{
  "head_dim": 32,
  "hidden_act": "swiglu",
  "norm_place": "pre",
  "norm_eps": 1e-05,
  "init_std_qkv": 0.0174,
  "lr_mult_up": 0.972,
  "lr_mult_down": 3.0,
  "batch_tokens": 32768,
  "max_seq_len": 512,
  "doc_mask": true,
  "train_tokens": 412000000,
  "dataset": "wikipedia_en"
}
MLP neurons of a small language model. Each row is named by its layer, matrix (gate and up: input weights) and neuron, and shows model dimensions 0-159. Each number is 128 + 32 x the weight over its row's rms, rounded and kept within 0 to 255. Numbers have three digits each. A neuron's up and down rows have the sign that makes its largest values positive.
After each neuron's rows, "fires after" lists the tokens most often just before its 100 highest values on Wikipedia text that the model never trained on; "fires on" lists the tokens most often at its 100 highest values on Wikipedia text that the model never trained on. A number after a token or word is its count.

L8.gate732:154117146105071082188160143149128109113141135112136137147056111096125127151167111154116149124117189113094130124064122103142139114132080103107101097036137132134115088124190145144112143096138226155145075146186136125125169105131130134110238093143130108119104154108108145127142126129080112106143118169130113091049089147119089161096083152090127109070162107137086139123172102085129123090143097101142161083190130101136122109171123156096146146070131108171171186157131062090145146086108155
L8.up732:151098138104083071191098118196142133159113118083104167111096124101061132159143087157090107143130149163120116118096138137137150148155084120142094141106135124116107095109175203156113141189104187150158089183119138123128148148141146103092188120166089159076120173105103164121141118149136170145142142131129129090120114086066121158142073153083120116059170047113073109125156141087138119133149141124082157077185115113131123109147094149084086135054173089157166177148140060114099169090114152
fires after: "  " 75, " —" 6
fires on: "|" 75, " |" 25

L6.gate452:182082113142142179066113086178097110124139163113124167101093149144095150161165170151103124186133155108169105141079109131113143137105151180174097133100095124094124118080144146139082117121149110158168103176159129112108185111064158138111137059147166107157114121122165112097181108139157083163153068128161120128136168102127149140091170115164111168124164134116141093168152065067113138112188111099141103108134112160086106095118173168210139133095162116155154175118230142155124191126085106
L6.up452:130175088111106119066147123170129169135131106118090149104157154124186150141088114143122113097096185093092107159168146154100189136139140125079080079105106124080134163149114137153155165161120232076125136159129108138069125188132160121126153121078112091164135131142161077136098143093096154105139118092108116106094109165127085157152171142093115086125078116119094127124078123147113128069158133162079055110121120164079151170094125090197066144123062119094149114100138126142225147117111114
fires after: "-" 56, "|" 31, "ila" 5
fires on: "-" 86, "ti" 5

L2.gate84:137186117144099134105107096109139120170155110133118132140110168117148159178148150108124118099087160196165114097134128045101119134162087131141105072075183117105106081086107129099090179167134132175115180155129115122083085116175137114105135133129157090095201118153151178128116157155145124128138169161089112051149186100137126099128151144054164099126065158129072082141179113104117134108102106152101089117118100142160115133135103100148130163137154089116177077055160216110182134105170133
L2.up84:140152081110103189109086051101119114148131161112112142146099149199098116127135174156149167142093138149116083115135132081137140114123068140145097036113197129157073080138138102150124168166110177149092154143142131116120088153170096133125113105135133086055194085115101150127144171228092148126164175153125089099122154143126161117059101124086126060107070159161060118105175111149138111107101090104109120099134139116151129160086115130125099117153130108109127143097143195104079115147152153
fires after: ")" 16, " 0" 13, "=" 8, " 1" 8, " 3" 7, " 4" 6
fires on: "–" 64, " |" 15, "=" 8

L8.gate41:091156123177110125107130165143109162142177128088109077061125066129132171111160109131158134120132126183104139121098096186113133138132112132124096156144103133094123171120161187166135146180094112112116164077170124150142196160133180124102117123143210140119170089132136198112158135101128160129078164115155076125138156152141122177130098100102143204070183107135162121122126072153083148152125136146191147104138146147070170134112166204140037168078084102125162146105140130128088088123154138
L8.up41:096118086095109172111133117175137138184179116122126096086147095136152163158080081171118151152068199102151145117137100084130095117159135083119142112123131108133112135184194148114122108199173160075129177069125091114149161121131141157160155101106159109178166103184162155138142115119084161131120110143111090106173151113141167130183145094150174129131169172146110160109100157153146118142154201159169082167155075121103148149074112181157114164113087074110158137090126117170137048065118141
fires after: "-" 45, "|" 20, "\n" 14, " 0" 7
fires on: "|" 47, "-" 20, ";" 16

L6.gate690:097120130088099077139128156094110161182188134133129098194101093180145130166094171158161121122130051081147110112128109150139138160133135129067149100170114143058121121098201150168116100139099101161128132197147120152088153138135096113112113091120108102217111143123159173166152083158119068123164156112043199165132158106121135156205112113085122128054127121093133141120134041105112096128162134117118143140137125090087184152154123153108110076112129126193136112142118105118148132117112118
L6.up690:114141148121119099170124157130169164125148088137108130171117119176153079125129134117113098151103076045147110126111146191071164173098125139132148148110135147105130143105103106224122146091118059171102095189119116166129112120174079121094062076111097130173132142125130191077148145121130066108138170113096141208129098135189135163155123125089134150083136147103180152151112076149118144110105129140131137111125076127099088114123130106083090091097150096239145068101136128126179135140097105
fires after: "\n\n" 100
fires on: "=" 100

L6.gate720:068161151130130088148134160140136090098145092142132142141161140117077134143146144131114092148134144106155138116068105199144163070129148165132139119103118133122112175178109136117084067135081102168103141143087067094193107167078111153168108132156143136133122113142083189120163091133138087121169183098115097126176210096113179138093076108138156141127136158079153124116127134180135108126175148149150144143085078163150116063129175170140207090126191063133144184130108146162187139119170166
L6.up720:136100164153119163153087166099128078166138087106124144124213145123109130174095163126121077140126182114121131110088151129137110078097121127110144053133117119139105125092105112196071133157149123119098129148088123140100137142132089087089131098081134106118132145156117142125204099080140136113119184150080177137152142083166146112142145146124186146140166107133163112154174119155162170123159121097168166112122122199059058153139173146126166151091160143130185231110117102111141055082180156
fires after: "," 55, "." 14
fires on: " but" 35, ";" 18, " However" 14, " although" 11, " however" 5

L7.gate356:085114105181182091170157126178134127110133140106104089132151122130157121071066159130148104128043137114180130151112095148093189116152087107061100089168127148094125117108130093120150127119170081197141118131060162090110201167114116146091155157120147154109112117131129080125153160158109177081148178179154141087118160161123150162143165136158170162123106107144099115135123107107187187153126182144115149102124101128083142171135110119047137113162204065128148141145130125067128138148182154
L7.up356:150152124114119108104052147063141153108124114152142122177128125135106126109143219173119153063089163127109106128105153137156132124122193144183135164073126093098085105165146161138156136156123165068118140132156109137104140171126152115128067160077098102163091190107130145175116097062067114119101167114140182127105152155115127228131095146098192174095153106124117154115106088113120112151112117153148068136107102197159074158175126158174111120090125112132080147060144103159133094149122141
fires after: " |" 36, "," 18, "=" 13, "|" 9, "." 7
fires on: "\n" 53, " and" 10, " but" 5

L7.gate414:128116151143164113119182130074129090120177084133125104150117096105131057136093134115141100131149165160156191160106181176133128131070110147135122127118137184072168106089151141222159148109060127167149131203141154126169108116143178084140124128173176153172120132119092177169108131079094109108107207129129119124193104158156112094139136140118225191117123098129147159106148102123111074138157165146198136130158142104117097150129126134138138122153141115150112181115087166188148082134137090
L7.up414:127167085104188094183135119125168114071110082132144098109110147118111131112082125163137094174102165097132116131131169118122118118130100163146148144128118148098160137120146144151135047118141136159121100123164120118116134065146192126179162144151101112154096152151103209124121161113099130160115108137145177133232106202161154084099164142146219167146166104119082117113098077072120074162175164128138127182154172105130101115099092095125128114123078155141124164070073121124145095125142046
fires after: "-" 100
fires on: "-" 92, "|" 8

L2.gate349:109120134124133114161144171132155156152110120161120155148135116131105049156111110101172109149095125077168178139136171124209121156106140221114127123104113119226078125111166082154106138134130131109105141143154122165189139096093111136151153128089157170139128145132242104132146123143105132139132111150149129119152117122065048153099150156134103111137145094101147146165076139153232117148153103160196134109088087143143119176156130086160110140184185125145105162111077106171154129160114137
L2.up349:066114163162064142184116182084164152143130112107114093116171061110119088134131169128072118155074120088104124092149131189184102143076163100079102142147169115148106076105171156157114125071103136127173145104167142173068134126124177070145183119105127109084104125147112103100110149089100185138125104125160090191088128123115138148094178101099124105118095178112117153114133175143173081157104110151162178087164116097118135113183120093128111087156107114140113192091144152111119067115172159
fires after: "," 55, "." 4
fires on: " but" 53, " so" 33, " So" 13

L6.gate46:091168177116132146117134134107137143163081137095019095175112130139137134150115066086144114175148107129143049081190097160162135114086164116065129118159095081109133139114120166166123156137117118149157168206092110187085116127080126129101133097131125105129165118104116145122122077138092179182166155146098126181210132141142103117146070109066104101088143154090117143226103122134145096144101162124123101173141071166121086158099132168144096120132126161130094113102105169115097133114120137
L6.up46:110103127075108127126117056067130145168107124151085151179059128130114164127125118083161165116152164187109163106162106132131140127171143118138141104136143102058083102125185144100070172146130115112163125139120118092067136138151076066096098095120108153110117111042087165135174097133104129138145144052112111166145155170118125121161111129106131135125077138093033080125150090102135155162173108132079147124129083095132198136106144091150154150107074103152159153111054140171132137171146092
fires after: "=" 42, "\n" 19, ")" 5
fires on: "=" 42, "\n\n" 27, "|" 11, "-" 8

L8.gate314:152110131147095090094137089150177142136075084106109103108106122102120162164068090112106115154167122156131116125076140117114153132166139121129095103101122129039102096206131103078137133064101142140101116120075100163211126157114155115130111160183154158070134098112129142098132203141072124117045096133089117086126080109073148150170125087119121153131151139104103150110120049105137174150134168120176170143136157111057176187125149118157075084130128098165183122108112103101134101150136146
L8.up314:122080137094156139106100146168166130108153046132161121181093165100183112108110108070156121144160100158084166106144163090134172153082190153186180163102070145060120139132108117097174133114123132106147114094112138176184155135139088121126119131164129119162159125149106139110135146125124149133130105113095095140119090103043153087123182098141160092126087093109113191150108115126137161125115123076108142101129161151143121122133104169181105125188045213133181123089181073096164097154097113
fires after: " |" 55, "|" 14, ";" 5, " and" 4
fires on: " \"" 88, "\"" 7

L7.gate516:124104073176130143117152115181119112166169127095115082127161097094133167107134119121150169115198154177130075114147138140159187128161092166140116114084103153059173095146194076109132086157148143113140145134168149108121123155095129135115172121179065153116103100173061074094125125144075128142125130105096065146071136079116134176157123165155133147181141133091111156189065109132103105124144193145107160096126095130213192111117119103156114151158171111132162144166100121081139123080150103
L7.up516:131134151091191121125138150158117178156137169121113132148125153132103140114091127105115145045105115219132103183106157137172149147088171113087035109096194120114140100194119186102102193123100180074170118070099110181087157146139124135157114138084124148086141096186112102150146140134090186090118121117162145106085141099085093097173099066089119103097135136127141186152124177153093110050117131094121137111128119123139135111144125142089092150109126146158138112075112114102185104153091156
fires after: " |" 40, "|" 12, " -" 11, ";" 8, " (" 4, "." 4
fires on: " \"" 71, "\"" 12, "\n" 5, " +" 4

L8.gate683:084151084139132107126151100138093081095120134115141081123102205168139146174176156063129164160132088130187123132164154108148065127107134144108126073070163155177171157139115110145157132079118168163060174099149121129062196149102151098140139094069133098095202097130103145089145089185134141156153091126140138098108138129154089103100161114138124132123111137101159131155087115117117155134111126130119141122137093171132077084158121099187033104116135066121077127107130134061110185154145097
L8.up683:083163058163170144196162143092063118088131098106105134149163139127149107134113108150118128143116115123092200131130124135135119144075112138153153094126224126089109077156105085180151100148150144120115139100096086184046118128135144126092146114156159123124133130120180126145144096129089171092140128191099117071120127081139138110190192104155100141094128133108055167174101159083099170100146132117102113116146117079096077138123169123158157131113170091164187144143138143071153180058107124
fires after: " 1" 19, " 3" 11, " 2" 11, " 0" 9, "  " 8, " 6" 5
fires on: " |" 60, ";" 12, "|" 9, "–" 4

L7.gate496:107158196130206066115104178150138188144128105112121162150118165141176136163144138131145050111120090109066129079149130200114140139172143119121136129070132158101158111131149154122148110065071091127137128167106149199147123121161145120174127125118080135130161103122130172083165099129144138171131057093107181124097125150151121181136101135115148184095170071113139127167125086098113139082098147128176144159150121067142130078116143200129115129130212148151140176106082124115123117187158099
L7.up496:096111078141114141147140108132143137081086108160115136192140181158117069131111138150111129112155089122135132139134125153110153124155135111198134192130153142104035126094092106144081104154161044160122118171109166130145138119167081180132117149129172116171122141168122113139074145177155120112139173089065162138115128138136080197128117107162118164105180061147138119136075039185137168126130147098151137129148090158109139108179150155072128157129180103176074180117133112153192165112114111
fires after: "\n\n" 100
fires on: "=" 100

L8.gate332:136120139118119106132143135168102107181101115085080072079106114178145136105115061145097136141124082097149170106194155147155133153108119083171118155141117173073162198109129038142122155126107125108080165093161114079140130122105102166162123128169196083113145116157156207086120089087121137170149140154154042134082105205108158141169110145117149091169188137096132128127113074106134101116076151138123102140189060114153143096096159161125156098136088163103135117126128128178121125138117142
L8.up332:126134097149076110118164108152145134133154170116111153107136115121128105089110146138130144128174120177140150141127150127121121134121142182138096195155132123076119190168178173104141105164108128147149206137113103086098105108182180189084193135108216144138114113109221093136145098120114133099120122153131152051152114159153109113143138093143146126118175195184117164081155116106144117089135127117184127137153057123124138116087238144140064109129139150104129126094133162191136059134117138
fires after: "-" 44, "|" 30, " and" 5
fires on: "-" 57, " re" 25, "|" 17

L8.gate263:121135106186099113161134146147144196138162118124099100135139110110110126130134104195168141135075171155120177128152120191114103160154125179095098101105087092153143143148176111099138059054105129183142121147130128128118104154101109068110089117100028077099078106099177114099218083152125117129147150110099159194106125127209103155120123091100136136059129097162158149123133174119147107190186137108108145162164111113149107115134100153086114101179140155169176138156134159130123141146091131
L8.up263:101116133124159126163148091073082167135137119088089114160062144155172109135069121119156086171218078062142128066115208081114211134151164122180177127157127140139147090108158188162129147109124074143132122106128121206169097096141079189108105127143148129145123123141124094134079137097103137102121131094134116197108126140129133073080096131144105165096125138171101109109156081147165089110088132136143147083156162121105100152097121128116157140147163080174102102080130095097155139107083091
fires after: "\n\n" 100
fires on: "=" 100